Weights of a small GPT-style language model, trained from scratch on English Wikipedia.
Architecture: rotary positions, biases on query, key and value, untied embeddings, normalized queries and keys.
Training: a variant of Adam for these matrices, 753M tokens, 16047 steps.
MLP neurons of a small language model. Each row is named by its layer, matrix (down: output weights) and neuron, and shows model dimensions 96-191. Each number is 500 + 25 x the weight over its row's rms, rounded and kept within 0 to 999. Numbers have three digits each. A neuron's up and down rows have the sign that makes its largest values positive.
After each neuron's rows, "fires before" lists the tokens most often just after its 100 highest values on Wikipedia text that the model never trained on.

L4.down25:523474480514511507450507456509463561485482461459488498493490535495410538546495474502492545518487466447527480510487547495537483443495512527487473522499459476492549504509484487508484493552482493505505529539514525536520535509493528474507536504503496494497496508486496512524500519502515491470
fires before: "| ", "in ", "|", "ert "

L4.down131:476480552484521523510458489495497533533492459490488482529491523487469490477503498537496489477506466467519506490450486512517482523452504484500484485495519533552502506500500564514519529503467515495466530517456443470500562501451494499524464493477508509513506516453463499471462490512524470517
fires before: "-", "list"

L2.down188:475500505515491467486472476536490483523507502527502493487489525515449532527512532498526486506522469467498477480500494471500490496459513501446495490507504508484493505468487550507519508499511481545517474502517515494492519504534469485537485517512514496477445460488508518503481487469537474456
fires before: "be ", "not ", "have "

L2.down377:482481521503521510540478522480487543526531501492520508514516494481382478527487507512509498480492499473533508488494486507494496492508479488480487496482510537498510527532456548503505513479497469531459510497505518544525499482490471520476507543499512489519519502483478516520491526498525505480
fires before: "-"

L5.down441:497549483524518513471479523514487542481498472466540557502511510475590507522515504486536520503497502488490498493502478500489492461531507507511491482484478510506555513496469525483480520478494509527452517501552509483510467506517482506481483489497500523504488495475516535496488507526518518525
fires before: "\n\n", "\n"

L6.down477:523498457488498506487507496507511496532456520461535489528530539516535509480514480507443494492491538561494492497438485472494496486482494527498475509457483500545503525514488494549535484516464499498488519481498535504480540498491460488479529536482502482549553504480512469487511503503488489500
fires before: "| ", ". ", "\""

L6.down238:512509473517506491514474504503492479527490489444501506525540481524585523490472527530497525530475500497499486502530515589469487504493513476516535475536528508496516530494510522502503503499473523485525516478506523525457463485483517513496470476480526471529503487520465476514458484531518550493
fires before: "===", "==", "== ", "= ", "=== ", "| "

L2.down310:496517501481479479478479521480526513512484527544482521512485477491389475490490525448522496490512496490546469471514484529519468487497510526442505514520507553527467479485489522483499503477443536508506464491511478503536525497479463495539491473502475520529510476492468526512519496465504495495
fires before: "-", "du"

L4.down220:475553514525522518516496546508488488495518525508523519500505493482532562530475557498518500468484504514501489522447541482495542473500535499512468524513509521466482485526504446493535524480449520546484544520495474532535535491525479494502537501530518451485527521459514543498476497461485479478
fires before: "| ", "F", "|"